python train.py --n_layer=13 --d_model=320 --n_head=10 --n_kv_head=10 --head_dim=32 --d_mlp=640 --vocab_size=2048 --activation="swiglu" --norm="rmsnorm" --norm_place="pre" --norm_eps=1e-05 --positions="rope" --rope_base=10000.0 --rope_fraction=1.0 --qk_norm=false --attn_scale=0.177 --bias="none" --tie_embeddings=false --parallel_block=false --extras=["capped logits"] --init="normal" --init_std_qkv=0.0237 --init_std_o=0.0 --init_std_up=0.0237 --init_std_down=0.0 --optimizer="muon_variant" --lr=0.00834 --lr_mult_o=4.0 --lr_mult_down=3.0 --beta1=0.93 --lr_head=0.00612 --warmup_steps=200 --schedule="cos" --final_lr_fraction=0.1 --batch_tokens=65536 --seq_len=512 --doc_mask=true --train_tokens=426900000 --steps=6514 --dataset="wikipedia_en"
MLP neurons of a small language model. Each row is named by its layer, matrix (gate and up: input weights) and neuron, and shows model dimensions 48-175. Each number is 128 + 32 x the weight over its row's rms, rounded and kept within 0 to 255. Numbers have three digits each. A neuron's up and down rows have the sign that makes its largest values positive.
After each neuron's rows, "fires after" lists the tokens most often just before its 100 highest values on Wikipedia text that the model never trained on.

L3.gate101:185118135106113183183121125101193203108123127079128143108128167161133128106126093164066099089150130174112129082127136140149094097113138112084061121123172125166158122121136079160128105088126145167125125153121148114160194112125108107082142124154080090188093151109143105095155126137138151107164142156088106141134099123132111115135109122185186063141058106122123117147137147107119183133151
L3.up101:149098126163097128135106048092230135190149192053118174072117151164107103113113114154157139119128128150148118151167149199199117152136076110152100124108101152144132159108113070132126094086180144154087136134086153153119123133198101106110176117106097114192112134074080112131141101127067105164122140089141132132120128172189123152168097122153239151127116143109082138103092192092082174114141
fires after: " 199", "200", "el", "20", "199"

L3.gate237:118115094171138157061112141113131130128156114136130159120148150136192147149176144127118137166119140152091115173180170175083080127092082040131120122149102185073142063128102119145125097104181116122147156092096134186112147127106203138085135134126096095112122148104130119096142102121199109133111122119098142104109149155146067107144119089072111129124096126145152165160110085135124104152151
L3.up237:162111110175093143074108147133138097134129167078123150101126140132175135197123157173095164104107041158126050179125127159147079155133107118135158105061094127140172142165178129183075082075190080152141129108153106101107112128155150087085110152123098148146162170150093124169145074047137132136095127103102087110143120155172148130118112162142170135185083118083206132127126075106070091124126
fires after: "20", "19", " 199", " 198", "c", " Port"

L2.gate131:166125123171125101095141140103134126156167119195171159146174179118120088145136115162135155098186117165153109110100124109079153125123124134106144119109173097124119118156111147172132126093155084167096132116139106148062108125169076149102141147125161133180142157081117118154135160159086190160191207124130187176087164163144144218103135116130142096088132130196130139126087096135161112099152
L2.up131:206115139166118134169189146100108147122145104144153157129171129087117064141131090182123164153175152161105094092101115116156156161122136103158124154149141165199094082134092149119117126080117097144058146103115103132122124129142107127163076172146154100218166149107120130159121153083159125197163149142190103170161148186164203143133144113134143178103145125100129128083148100073119130130126
fires after: " D", " d", "D", "ro", "all", "am"

L2.gate124:111101137146135178163113138109151119125173169114135134092127133124100142162127131135110172133171114131072128110185130133069088126165137144116131104151198184140137132155124125163115191083176144081119104099053156085173118109148065146140119100158128190096172143107166136149118152111084129089159138113147172083132149111093099210102118060161181128066136149177137083138136139127147132098120
L2.up124:106077158128117161148117080130152153149072152131075150158171124133098123082121099094146123145178089113095136135161120087106128130158115168075110113223118146101160156145122202101092196138102123124171171118142174120166196116110142067139119134154143134118141142127142187163101147128084121097108128167137084133156112108130163108110189053165101218123137130137113128151159179111165105111117
fires after: " O", " D", " do", "o", " g"

L6.gate302:066076148157135163114123161093118135193186122106065147078162097153089116121154185127101155094145123100148094085154161131098134089144137156177140072126109116145109139122092153131128086073143125146173109157038180129170174085146119104143114096097110141133097046140176155083164131162169078097166142116150142126114131163124086122141128133096146124100105188182140118116102157129140071150142
L6.up302:152146178205093163208086125127062142134164135136086069163118171122128153127166116093177084173133110142118106058119144076128163142134092137097141165108132101129112143124104129173189139117120139106166135110170195095040162081202119139119159094117166101173140146053102137149083121092120138136084133150138118127121096089180177090109066125105130122141104078116184058163070113098106167073092
fires after: " c", " D", "at", "re", " d", " g"

L2.gate127:137132103166117180168158129137084104173152213195113128108116141049117153098133080117113140142089100143094154183071197081116167075186137212116166097160078114128104123084152135120134095117111068177124117168113151146142128172151081105068110137145130124132128131137100138141131107082141185101109102131101175134134136146122162134034121105133142173130150118167118095140099079133083129157134
L2.up127:159166103121096216171086149045090121125111141182112131108148154115068124167154070126147201117094182168097113150108154107064115192153157112111151097149152152125149169125113123122117125101146109152146173189136097162173146120094088111125132125157086136140077133148147069129127149085153185048115127125135074124092103155156143138049138119092154162153109102140107157127161082152066118132137
fires after: " f", " B", " co", " Sp", " Co", " cap"

L2.gate163:175126133162130122120097152134110100090133099124085135138128115134096101105125110138131129128104129158143101060147110133145161127154143097107085108117162107161111125096104122140115161109113178122192181120113155198109141073122130142077115144150087116143082108140120152066068161105096121155230196114105140131126177201102143126152152186117129107134106178109136116139141147189194205172170
L2.up163:129172054083162120073062064076155127180088127117057133150068113080113107100093103109140132123142112148155120088095106072148114105175162082154168142107129125163144157119156183174171142051140149099115173077092128114145121109132108083123111114100108147148108138134135171114095089043159141147175146097104104124139107101117155136166142125151094159088130136080199135142201162179104109177142
fires after: " S", "ent", "E", " E", " s", "S"

L2.gate237:188139196148118129042144159105073217122053075156093168133170115145141145153102130141122135104186160133153143106125112070090164134093176116118115076088187100122047091115147111092097119147125095087132070059113100136089160125139134117074127164139167167155161139070144137098127099137132109132129210174107161136152135139150169166152134137142130159118129179126113125138128144113141190158142
L2.up237:153118099119141118154133146139127103168112170157088097130158131144141157124098108187133128071143139173149054154087104154094064159170130128139163157162097112141140168114177099185196083109122158181097132101154079116181138144163107085130181096106134142141139125150096105117148151154188123140068115123135134157108148168217075165080200113144190118081099107163106119168150122116146062126126
fires after: " D", " d", "en", "D", " S", " Qu"

L2.gate64:165146174126124136116123113145062143095107125138183093130150126098144086103048082169114130087090086158102104119059182148131154176164085153138150165106156096152101103074137155128158108170106145144068132108132144164128126118088158134126143120201075156175111138111147129122122115147120130188120153204117204153162110169210138126146144159124043108108125231062131109153089147177168124149117
L2.up64:149152156101137107118146164128125112191095082086155088177190122165135148142090120124087124095108110150105110092048121099154171098111116093146109101176169180151134172110170125175119146136166165093136197162117182120126128181128168138130104138104101076057129133128135137093102107078128035153166091135178119163105092173113120150098100153114078127160188107130195174121084101151128113086107
fires after: " s", "os", " so", " S", "u", " in"

L6.gate372:138080147151065159161093154066088132120144132149146094134082145159123133127127138113119131190114127111125097178153110179159116100112164067080112080114106057145131077093152149125133151073103102126118115114138204107109183135105155139128169136132140094104156154119097125114228153185091166170109102169112128101131102215153143112147104156141155186101121157087153112144080129110125160145163
L6.up372:093129151139179123124049162145113163105094155131156107101109140175142081229102127160112134164086126128125087130155141129132050128114097152101113128173115137163160102113164121179140132139122149123108218145091123123107144211094172099159165122070068095118164135103097061143181109137143142147087094127172138118173149193140129118138118095149162100166115148091165157120125167080108129144107
fires after: " the", " 198", " 197", "20", " 199", "|"